Weights of a small transformer language model: tied embeddings.
MLP neurons of a small language model. Each row is named by its layer, matrix (gate and up: input weights) and neuron, and shows model dimensions 0-127. Each number is 500 + 50 x the weight over its row's rms, rounded and kept within 0 to 999. Numbers have three digits each. A neuron's up and down rows have the sign that makes its largest values positive.
A block is one neuron, or neurons of one layer that tend to fire together. After each block is what it responds to, as a language model described it from the Wikipedia text at the highest values.

L7.gate3:470516363506468406488445436451498512485506522485488446464514520512499495472466528477476505370521548506493556526452460460509438408481487565552574517510513469431446558455616459466465456460454514489471385501536452527590407564564516483462480552499495435470503507488535439577472480556414462512614599512512494556470459404488509557484496566559545445455438511506516458464532476443470386421398
L7.up3:529518531567560445571478428480537413405497525587558666464540464427515512513549387476509497519505515542493573476605423556461477419468544445521500492519542562455449576475537485432507559558511508529558604454489444544500523534458542433433522496545491471485495553556432502521506415554467473505476501531495522498522531493520418476488498551412462437519468575608387475439553485507407460466498
L7.gate829:543541437555479415435443470376508515568442493442542458493502444458423520462493512478516487527480532395513546515548453494531504401479456517586484495443521434541471553599502555460522486485572585484544568503520572448476610540593473386525523513396522495423469470512582500520515428454518628522551488489518476438492512442423440568493444541449493421531446517489595451547460472561539443457473
L7.up829:519494498489548432545466536467450538497490415383393561461404571451490528435463466526443593480538471431474478558570488437424608446467548556602512500449541472496480539568489508435481438639523466598519614455492536508551499515495454493484440546416461439560454485511537547410487411536521542533488489476478448389420404527510552504534568539606470526475427633450398476561565500518479472441400
Responds to: Determiners opening noun phrases

L7.gate177:485478517486410474560507560511516519532465509387566465498527619532470472545521458498470463439521464472538526453415519534548484552567424513516413505448493430528476538427514514445499510464586485510428544464503481551615490496530449589462476426502473419496551524582458519577588513440457489522446541534553575560505524504558403564504449475539488543598486440453514508461478543547422446488458
L7.up177:485466506483489553515497497516514553569480442492489472506368552552537550509553496486410549554494538480540521469589433490470528495555415529478423496530490567475482462490474446446488525466450520512490539431516542549498557399464464563552551454447522533381490602507488530611510570464545468522545489609450534480599527501486503528486467604583587466500481550504508484520507539491430445564491
L7.gate593:590551459473465548493463564580401476507538465501545492507574504426386566554449464505441548452527522509475435490520420420395513481529443490525472388508513425535528516404519486544474500466471519454463443440546436573562454462497442538463476519380499452565555553460523559519492539414428463608445452607612540403493470483520530612503477522484532536440521551368486476539456499535513448491478
L7.up593:524497510468585515570497463518475427473463542532587564580543455460486571485497458466517495521458558490478398528560443489455593500525492493459414498501485554482563530552489494549441505490504564485463511567509374482501593515443445554493528551420522396611536553448495433567517477495492499424450469508509585509526507555469498433512419549493542583519491446536451480527376520529432482517541
Responds to: Final name-piece subword

L12.gate22:606590567504505451461621456440573398517566375507424490457534441546539549455494467581489376519575478432486586458593519505535439388414488469450508477477440562463511558514483529555545552567475594449492505528525604426514542503529462485515489550474507457428472524442477522515461492465513504524542523408469503508448543499484461556498488521521430507553431548444550533504508459502561539432541
L12.up22:521493448464452496387530539593454471520552529460503534452516421529480423408570491542537504499550541482566503615584524450491582474494458477493539480507492598392529417554469561492451549531548495411419537485477580472417510478531519497551472526456501492473478471481507481476504462566516492500419538566479550425515555559557385493543519409485584492613535475587482459518589465523510533464522
L12.gate26:510578410531530490404628539429451514484466493483399505501505558559502528465473378487509493516483559443450466512534505467514487433509502573558478421450576552548511631531489569520523453513526455423560522467584627395443426533595519516480451523511462608489459509507400485538551480450500540482568489562486512529472553494577580513470511491527508440421472462492584422514494413589454467551391
L12.up26:451448551485559307576503494548440489528546542515494459453560469501505524543470558494465575479465435569521442445571464522541597414572525494461484520463470540461504586482509478519457485465454474384431497501545494458485483609552357545433566574525600561468534480488421608541593609384594563447478501603562484558463510576439517514522453435484508535504511467496527489536535494450432440534509
L12.gate215:448562497507472477527494482446507468507477483449474453423532456486450564535491513410489573506490493563485542552477539540508433507558458568472424538462471457539509556537518497514545530529463646498603519458525485393519466442542461437440535463425458525583425510414456445563507521497494516520543506562497462524487565452562498579444508508498579514520511574538492496439515459570508466336472
L12.up215:592544616560511449478565443474553518395476457526474531393498534433529433470482488494489428596446486515590545541568577518453523448411586511489456562548468466568455471492465476468478566422444546494490476481530505432511537481580412378484558466462508563577434460470499463524480567544571558532573535560475520522538516476456511538463479509546579482512574448520479505509549478476535493498514
L12.gate294:498485457461527484420588558435567564565534446463439523440524469478443544441574533511540424428570578456528543461586559509490539461419565505626533513522506587541516527526526545552485547428544486519513533391495565401448505461511543494562492529488524465463556545490472534498506491469477508520468505501555477474542534482501574555447583458571536462494449511538558484552490479493482485507458
L12.up294:531428467467479466481536531442544507440545479478480439481554468540396415473470534474513497536555562404500467506553525405427481535406575462521471519477535525457505474468402505533469553479475505413520450481500542445466516479565535500463519477570474542476528516497474502479426561518504417510536512464573472542500543556470364537431522466491490457539479416470497475553416533447459444502404
L12.gate338:596465583498453352455487637460496470538561444553497522447543463518482554503449396447530518492587429467514478493410515528453417531513474552471513509496495488499461477519473500473517543527557630464598459444456536525522491444496567504520514486502495450527506547472611432583533404435485534485426507527574423520453502500496472556426539503509404519484514581531551529474520546568566555470472
L12.up338:505558529487536517474390557507580485416445484509537530516545455606522494493500459504555550523519531527543575500478490517498527569527506482476426466428565481463487441487554501529589522535449467429523435546489517531440582444515452524480495436440462603480537523557339498570543504518580444475541604519420477444375501526574514468502554507597453502560494384490483512455418459534574456477516
L12.gate602:533488497538501518454501470447467416499460476473465482503504466477484536498472502593550522522481483508556562492515551376488526544505539485533521450541516484509468612518568530534481597545478507456490557473515495399452528527494506520520550500481498498442616431608483499420502479545505564499542475481498489529509509539523511531385519483535490438484419458483464485490476392537552441423484
L12.up602:394578524537552544512500536493504394489475487503470491496479506431543564524532418482551496480478476464453463510585520493474567433437626544516524547473505508454559555589482528513422535478524470435613499583484505528501532524547491518516591524435550469520554468547618468510397393516492483527483480461537415453570449405491496454548489484496545495500446447578511512521515487491478537439559
L12.gate753:526451543482432473524460410417470471496517455496506447517523468514504420498539587522478478436482552479383471573386589535557452506475468409470576490493441547515452519452432566493489587496449481443438532500478545410596434480478597493527583484517493571507509534452408568533484486588539454516491430458665436495514492513539405544537487481433524427582465419513498511501439551523514466555585
L12.up753:535538430530615456476544553526541518462494541472511408477510479522504536541476470484509453471537506512492571422404488557455465554545584527484556585477412494381476554552443536522534581516465535529625480510493470475492476460507508532579482461493545549480512498495455488577401543477415512569505585484525441427529441570594477455357471430388502440448482485557453497563495586569538566510468
L12.gate940:514506468525470527420524540478422482535523377503595505535438554472505486468388415518612542449553560532491616557458442451564402430459507574527448485528548461414495472477509501440556530571445504472543497535566515445471468534536439468532631485459473388558435520554516546532444531409583514437545488545475442493474478480445454500441450553471462467442546433470573451456520440569500466418461
L12.up940:521527521482509463500367474516500460487482413475516460449538452483586482521391411483513610578502485438535541555487544415476461487465510530515491409525487493424563527465382504489467511543463575525489524427532460439426450518604445536441529463460565561504476456524508511491566534492493536441569508483552560468461504410538489500544496565535545550457498524429414451474529470535469440466502
Responds to: Citation and list punctuation

L7.gate480:495564527446487436473433562460502572563502428495539531537454493378442451479475471556500546500598516380479550485385447454496471487540401550469491399456362513559522521552473495488464517504434589478577514512481518460452523536465544532615534485460471436535450625416582503448498458530481468500471466564546432440478470490624502562497424480486506486509550583469547496513521445488531528560515
L7.up480:493504514469508439491569481491537471384551495522512549532494439558431438576510443614456440489578557487449411558470580494493489581579431562555431431536435507543436505529526501537529467581594499541467516454436527506458505405551565488490460495507536480585486574462569543543512461529486502521594500569428544533488587485511524518484562524570494560454548520534497479476489569493581529537544
L7.gate613:513467513490623425512440416430467430517496466512477478552475491503560504438434427478531575561562514471444510572458521401494522539429480517568520479452431550425535531512476534494560464540444456536493429477475463447495441497568457479527444531470507504517543519509585541471556482526388531479556485544507464571510493525585512497494494528488486561516543438402495612460586511552549571432462
L7.up613:571510402545567573422439459591426519570525411532495524541552431475562474539416552514520499454465480537463492475557519552468492634465493492489445473527440513490385487524544488588449478498433447481460478489561493568504609385610540514603517420522434438549457447473492571508435456533473515428494469541442593458527547510524540547449523488421540611518491459465472563478568482491511484528577
Responds to: Possessive pronouns, mostly feminine

L12.gate119:526454573502426544489454431442519486482530456478537503480545460578540533518496545499418492509516500511475453453466622384479554450471433544551500501489504413506481515659391486478498571481546626409456384461481460457551596488481534559499453540468565524551511440485409553463471479502591459566542452501439424531506510486512457470408544494470575515476384396437501564511457513515602521512458
L12.up119:529510511626540547459473548504390537588484530522454503508557507479552567537468492521612540576493477589501433568457580475540539559530541498467478486450506462401495588550515501399503504471477468449486471576608528532559587394524467515441451504557463501480461417535435485539429502555468486514496482425556514434414458502481500532502502521563400528539556467498541497543497515545387517435461
L12.gate151:526536488523566434411446485534496522479555463485508483425463484507493433554430443487386483468553511472518497503468507388521476539576454532476557349537483488432400487520551602436478516484523531385461519413450521473416448449562468518526467542524463521545545474464470611525396448475521510575459472516435490502491478340543460519544496534479544483532505522496516570517439494490532528530437
L12.up151:577444582654486507526456524429473535561534500523507554500453442530441474539423564533408535513580394442557491534509498602460522480496504512458472416465582530592444570519540556409457508539485578462478500545515516487456492506402502426601569550457464433481517528502427484471504499471489449494551435454555441603465498475472515488558504470486559550455504501425533387563473481525588540493432
L12.gate173:476488505482476505459405501433506442469540499399487524515535417504402480479585350508458562528602535401377492564518546458472421593537470529426463480528460497612464587535544496463581446471516522532494488555442582461555607520534500506450504533465451472471498523495451487483486457506510558504539482498528468501471617505525489514489480606478519520442560470457497487513513566513548494545483
L12.up173:450486533449533593464550481453510464498561451424567499444532509356553433510466553562528553525501467452472532476437500461552504528504496449580538472365487475572514472494470629508419518535473503539457530512513455550429550366520514458482493484479476436498542521541505525484496527537561518493524545506508471498546438555559454500521515466494440471535457466475509580457542520489630585510485
L12.gate277:531532471530481461450446453385406503536456458504484505433490468536539556507527527567535419536487473470509575457532469421589519487498527500403548570527425490457466498489537526465552492551581521421520545525468464471613526551566480449542461581541457580489536446514448511454555473441555533533560550436471542506541424489502455488509561545500459536562421590478508456506487434448469557438482
L12.up277:555518533537513434581473505507515519409489436593469559438447481431577493486555551435526542518454509533525464471510427567467590464549497512408537521449523483498433581493404529538588456576460614491535461571563487487489458521473482470610488635538565479556442509458503429520488465505590477483541500541561552489450511504591531445497470486540490501595490436468546578556539467477565526458386
L12.gate391:444504522578481470492487519417491517483458430531491483483434482487484585530466424490520421417551565466450519416499464495450460535594459568502414457503530457537562523519559553532483483580476446535504491505490548424495387536512498447534540555438577480537519577606401502499431446434423516508621454523532455502542484512544447555478480470599535532413393510468477557439498478461468550474571
L12.up391:427535596485486480485496512497584513476523518492508484528456445452553521454476538519471545507543539447447442509407497461456576600430523523513490393455477472540441376453473493404552465510440485548516590559456564596494479422524542446567449446424452490543498495530517490569577477390472456426492505456475439439431518541435560448472484440466519552500554500418534489567542508521540376503480
L12.gate504:509515505468527465541500480524570449515518399496555531455444431503465517484507413522492530480543483500486453479383551485508483466529532507454463475502488548598485550453585471418486556426466505465520532547505475482536543413452361508541547464474445522520536547511492504511532507518505576414464414461412470519490491521530420394499510540505556546463501580438490497471568444534443484496544
L12.up504:512483475431404434594458372535478443527488469462471546500539460448432526589528501507483451629522538445465476503526486493495474371546532577423474462500528478582432536593470515460524482528397357589488578462376431452492530558458596421444557444470514444513485499576492522459430312452477461535460477480470503451500462595621461531447520497483423483476464519579584539540500514481490476581552
L12.gate508:525578446607421564471488617533527487498504510578528532454464558568511553542515541515510441467556356425526473512461556513515542537558530503536442485442603452564506520539479474544523456580488458424490550482494537425565531501485416557487580528510442531506569502499447467402505495529528500538573462506502477519510523439603449582504533508509601531431500500536464532486533510469545525525514
L12.up508:442444423500487523537528508417353438548522580529472413458451510464528572565480451529470575468482472501418553464595489503418518469466533488433552507503471579527431513528550504481561435513534502542581484485574492516553538537494436483597458524430480523501569482540559420557505411589431497553505432552497562484473470455500455532478531477483476574477564538495487508502484562501546503423518
L12.gate741:526537567476510459468561465466569505545476489451480567522509428464601551450501482506508495566434442602507577518531543516573561400563511569523395456507553558531467475564512512513560535472459498588592460369436517468503544476567447494528527503447529512567453540483416491427499534451512501552525441441434474491478468478556536491491459494487533394533452514570567535488571395529410525450450
L12.up741:534508592488481478561457489500441511527546522478513483499520498537497392510442458513447465504426482519425570570401444523461494562548461497389502388553430524614420495535563470531434405469458503525533504600562515427516475492580413528444462556472496447541417463511581504544497447536493543503528434496498532562535498569516495381395524454560574528517563449474533445527478461463498489484458
Responds to: Determiner and possessive tokens

L5.gate11:514491487548494450529462421512503574588539507497491558591370537485576474498507507596514468396559507371504458470420535504463553596513485474492520549507500498491511555473509452502582469494505565490541452497436602551477560505524503500401496498460421476518590472512499569469523482509435582504530526481548433509461512589484507545543536478537578433533525487376570549550487398432475433521497
L5.up11:458383544619454477561428530459462588551504497413508529477471413486529529385480462513506460423526504453573442389466428576457523500513499494491502554496510520493460503468426515500454445410456409447499464492411466472609507442504559620458487502423595537517598495493509462527520442477488472538576584490581519523519442549490493487583521485567610540543519512459455478492497458520520458521475
L5.gate12:464452544481568489511531526539491590552517444543482503540573434528488489399443500462484467552561479524544421405499431503481542460513412480512515496485576470572497491512481426511457538534459523459509483467481490421484490608441561459533517493518549467503545509421488472449412483463521457475516555432525442494470489566559546560519430443361525452574535507395488468682510459494512479531528
L5.up12:529451523502351450539495518501480504535523571458487520524460472522540467507555558500442540459500461553555548515504413541601514389404494413398519568454510494498444555496573518495520510512468563470573508491451399551567463432433522510530440432455428468558451517383562539538460539485511656455515509520638439552476441548605432555563428481572483492587606496410547514559446469562550500467453
L5.gate47:403492573472524577540497468464530526520511486485484539563470504655530464467470488520415503554503538419526540461578461499505493495544500410548447519476448556530460522455495531529377549563518554403568533415491465544430511517455505529410478530506476485526580489522518564452472531470514575438539637599593472551474514507547559540487533532455542484586542497523558519606535527457529563520497
L5.up47:528464488377483466475444482461549518454425458566533549568359465516462427421537536424466444482505560432469434470467506477496502510487517513397527540573455437485514390458424500420500539459512555531483500392542456400507503464420478612495518476578447576496474475472535568451522566462468580436541552544512547482449523452572487629407518469484539575483501569582553532466477549464491505489493
L5.gate1002:492447535506453488533505494527471597580517496439580427416525449511566477593621511478535550477550431563482509462502498454486510460494392500579421471501526524505437523509442449429513496586470506467529460534455532479575521613430466486556547573438460454504552528481530439460432542468381560497463476501572476468500429602530557590446527453448477477577559551523545531520487419322442504423484
L5.up1002:560512493491567470542547404561485530534505513505504410585533427578470426483516486529482580602503588560488530478452448456501457441534446469494456496512510460465514387419509464465490532453551441543561567562467486373530542480490519530518559491394550436566513487405475480476513568554494551485527575472382496466359449560533522388411479448493553422477528455509471556494535495530505443475514
Responds to: Object determiner after verbs

L5.gate743:466607442450520523574503475496506508494500465475488479494497612583468488509492473560442463537488506477421487458507528546456430496486536470577494432464553494511561577562430534464632534478524487412550442412526603450510578534608472524496477553523495515482500483418533514496492393538420646405491528525468460506411513485475560486512571434482438576597538567569490449587473516567565453503455
L5.up743:459513398466527508537415482539547457482484502484458561449560539542522530476435492371492496479446520528462553405497499424528495479503554539469489460417493447444447508539436512502490527581520589463583488441518520421462474530453444519534498525472487575417547528495446497412558537627445489408463550600487555483471558510572557522511532554558540511528482541482541597474502509550565537475589
L5.gate829:461452520570487516442448418514474543671473499487499449493512507441565514475453423478485473533524454505613475459511570589486526503449443432511495458468554480470417506430456471457467496508559391500452477450454531481512584589544542492513507503447488466392508467487476477465458358480484479545590573393537505518517481487429499513526474478466514556589480539482442498555469387455474433532494
L5.up829:500441469560517643462492514392520486526516517459488485456524557586541440478526388522562487535525469549478537539462523533514517530524607517505500546506460552409487517475513459532527451424463543466565525510483507564554589463592541569487555476508479624524457444417500530474530477573449526502493560569522551576530556548468504483555533444531494512508536474457418487472592458547430501532591
L5.gate982:514498566533424463470500495463546401450477528473559581461440512535537447464349466556488442535498490544441451505476616548509524474606530449515449516458588462505463583492546494468525409508479567334534520462413504420522503466480495510419598520504481627466511506446425506555550475601497573517473515519542527455490457552549467458509491438504546534520589509474558548494512460528526419545513
L5.up982:476448532575523501421463418545433521494478534533479433549538454501444445587499473491504464526584487513560487459549506459459563521521461532485483478482489500508556468483490518564507527557469560578593528449504435541490482543548471524508455476533572490503453495468522526454473501526464482501439506401500621526478504480405498558547461401396531483447490617478453494565527502457455453549555
L5.gate1018:538439544469587451487550454494440511380483478437506532490480534530528501440447516447502531476367472481435424500549624479529533356489480469490454516486515567439488509566397493605535514529483491427447486587557573457516427503441531549536516507474426488485520508542523397491481566467521633517535499452457370483508427433597464515462480481455528551553542581438497525452541504549541448541487
L5.up1018:540338607494434495448565481441503493444517502475501452508471413589515567413527456478472551442478502496504505393498601562372545480565571574475434567517423523543460625476533491553522456524527480487452446553477519511537442527500504546522511471452474451438510465532489519495473487627436536517422545441551484467438575492500447533436480533536392575537494510521552552483502528525539520467497
Responds to: Period after final word

L12.gate76:464431423464525535439471509474495450497552398489447393420421463478489513453549437458433529495527490469476462413511501399499395532421527385474535536470404559499484442477454480475496487545502476453523493506454620473484451504546444505493509462515487535527471526464457557612463410538460478457430434537479466568506531565562384615486523534490530407485482579488515546454451533565533496459497
L12.up76:435534482440447594483473415567529513523510504538541495499491505650476533527564374542516528508479546508541430597527491462452469559474510474572484412485510564494558455444453444489417522500516446485517539488454525542443495510576541487455436495494541501553528516433478560545478500449486507437406502568436509513493515509517514499485487594541396502492519468570453500470550580543527561519456
L12.gate171:511489489490537434542405433480478495466557535490497464518436506478365550578540523472439452551591495551530480488444509478513514474444523477485444453423524509509468447489431485455509471523508473457531440449431548461454495446445528488567492432465470472617525485521483427579489391475506572552471339553560437569572554509581444444497565515449408475440507507466524535427415530503550404481568
L12.up171:517535441514475566510443498498543505580445516463520508493499540555511476507495563618511484496448581564491561526444530510503518477520543419540503464497584532480523462503379500552541569432511563538480520508517588531464518451520525489539539503462496454533580478458460567587424526523595574613479475495500490504483562543547505619499497512438536470566504533589548537495465566532453537543449
L12.gate316:510572472519533521428386498558510476444444458463483485501495485528430491446532409493421604467507545383489475464544509445420416496526455427467630490446464540393479479461523453489543581510488546489504583511493476535511511524540509519490539571501508483469434551538518607538422505506365496482524482510487522488547559516486445571491499441551484483460535587522529531457444548520565618485485
L12.up316:520474483506457466461543438519510513467521480473490506434493605499500480484512562443493446517510418548595544591535425525576485456457547526544471506424551621526478556484473517546538382467412493563563497558584530511503518563540509487561522528428585514483577541501481476417549489548525479507444498518515442546421435546457546506518495417467512464469511412476525430510464424588401355452508
L12.gate346:459534484451477542467500489589500422554498481463487496479533519515408525433476576517427478540555476458504528483508511489512465461576470482486378492441480573427490568434485537531492529516429497536501522464446631466457536597519485512557523450431542547458595527497596460516502458490561579549482476507533567508418520422564421493556464463476513348535434521532517545465541552412515528456598
L12.up346:493531544425505449458388412568500451568450385463469524506492505431484530492469604439543465468529578490529483518560465506572465503468446481443498491499565491517511518502527492512479430388521469458484428430405521534480467485413482523525544465483425467509472478518455546596557578394484466532527439554542491452552579574453508552479537443564459511544499544552443486505460592486470503553500
L12.gate497:509516410422481464496500515512534480536561469477514497509498507493473533507449407493457498497574474479485409423462508408492431485477458473512436369553461499422446470521525547506526539470441455437565526417476521509460488451425474567432593549476467455550494501568540523552366510459433490472460489560492485576556554456506392572424503466573471531554482607500549448489502537459452437465544
L12.up497:406484517541491530475500459509450467462505508484599488444516525583532492501536465483534489551579518528473339567574551492350535513510467557508493510496454464429593491501446406552510498502496447483505430479547449540504490501488523600490457571490656459476447496435458496458533506575479509542455465447429556446472544546458451467536472495511484616430545514514406428531457535476411479452531
L12.gate511:474546495552398438539476530445504455515594473434467508503486504552437595483521501516541494453498514459513467517449544465529372541569575540465405457470415509459514505447470451569535453496524521469559505421501557492512466478458512583533521564502467560567516585518470542590514466383496438476433519518518331554532534565555497491379505530567491471469487567518531447457566531567537517493468
L12.up511:478344405530471524440508420455497454510543475459458478453522416530495415406627483567480522434468496520374518394503481485557466549544534487450462588646385574492458502535463453484554513476480482530625438528465550463492528498450548463471488497536571432424505532548603411463537562483483540544451509481576515443532515485458436568469490548514511421485483519524565442498485558489439585516581
L12.gate605:517450448489485541507455588511492496526478523433483394497447437490494562573453515477435498510575542487487455475379508485419404505528528520411496442459577527526450503546552482546556476577524529495579567536503556508495427480543480491543514569404522524513516483468454533638490428496537487532478453517533474570569596498557347557472577555487543493422534630467456539450437594521542470575493
L12.up605:457551467390448571461502535488483465376492408539467556482575467495511446509539587443509551457558393522498405454500554506457502517486500520419501551514480498512478466486453477496465501453446455474448609446481573509531570410446500483429480501513489443494495520434476487504510486451560557515487507513431536460536580657542523517583520545430433469418516506484548597470501441573450522542429
L12.gate734:532599442476495495543426502500535397549521399484532527531500493484439517555507409521476429523629493498465444465538450394456443535551467515480431503445525425447480482463465630533468512553516444442504483488485467513548567551484474579393491457463507495457453482532508477500507476553480534495467542469572469501546572575598459576497481478516440523513312583497545521474458500476450545593449
L12.up734:446521538474495488473563527464469413515492545504483459456541545537476532532550543467520517553509474501488472418521577481526466490462413572433545421527583427548486540468535562538508498533465499515517527499519571567433419534482427541448482534533489462515495496463574465518498532470495553452448455481558466536536522540588497465477466501407424570579474457452435342418479527490517499483494
Responds to: Surname-final word pieces

L5.gate112:580555460554507466444570437464503560504584433546579459454494512514483548434449468616482516522540606597550500410487469444565568503639450429482454412483421517502547494481471536521565467500462484476512564476437475453493430498494516575520502523507572428469469465501499548503411534451534482501521479443574515482501525529517514512527519493429540474582489534465516533584476402529454550469462
L5.up112:484556483628533491510472612475425502589534527552531485493503461539397468543443436521537424512439538409479492458538443440488449503522467497554489473520542499550528521395551444537459482460556542490504512524512413511508511527508581549427493496497616530595521409482493491573503511612528458426562532603500502542487478517525537493559537568531432435495522570541462550405479481527476431469415
L5.gate257:526471499381482482409507483541570463467445501511512406514615507581452610501573435553436504542429568511471485470494494524512373524553458505557374536466482566474414459484424429486479517522477504462548511432534604509516492349415544539556597530490524530464546527464338491490496496408463501499498505434467457472547534531450465448474454547444526525506600587498522539482507446546508478530487
L5.up257:539491511471556566533508536481430492497577510497562499549420511426461468564488527551496476469662507475450445483514479455496484545486422540576529521512466427555507519623545558480480513447468414519512477406433485549465476504500397520560410459536476582535506429508455604508392438532575492495469475469612495524481438453471551474555468512504498482437524520469447582507502476577413529550445
L5.gate681:542488503491478564443445541491484599508474496631514430424461615495511501532506515557492562499509498476548549436525507485474472543609420383458570540440516485518530524518520464466540471437484485465572461473547519557423622489468545504473574494507450468466537460511549560575519473433569571489512551540498530445481507411511510466464544500334498402518612614480600581545539471467547492519540
L5.up681:524371497430469479499486541551532510454522570419530423462598519514424572570513491520476485411554575435476544425454683530512499553535495428492502464635484431453581509461447419538448541551601542537485505441422516450497421507459487522451556518446452432502580483475504512518545426557436511567506406555463490514557482481463516510572512502450502482487526469478430504428537538414548424563568
L5.gate693:412433494503557544604491512536501566588500385457533402441392572428439583511527508420383508461528503478458503429595464495511397486506477544543450409601464558496531478598476427498553539509543468494524555522495528436533527511418532559476490452479413439487533441481568523404522555449506616491537538555499540512538591429508442539438509469494532432505508575438504450482576529460457452563535
L5.up693:623462514512451545486418495578549501549543537450501510500507589560579612486571494534565489584528524486493539452524561444559526509510512533604559486537467580409565505512641481474532521405453474483582478468519475559513519501563532445457441406497450480438518534539451466558472537514456585447422539542584553524540465532506532571441561464588529542497520510522578509491521466546557546500397
Responds to: Word-initial "man" piece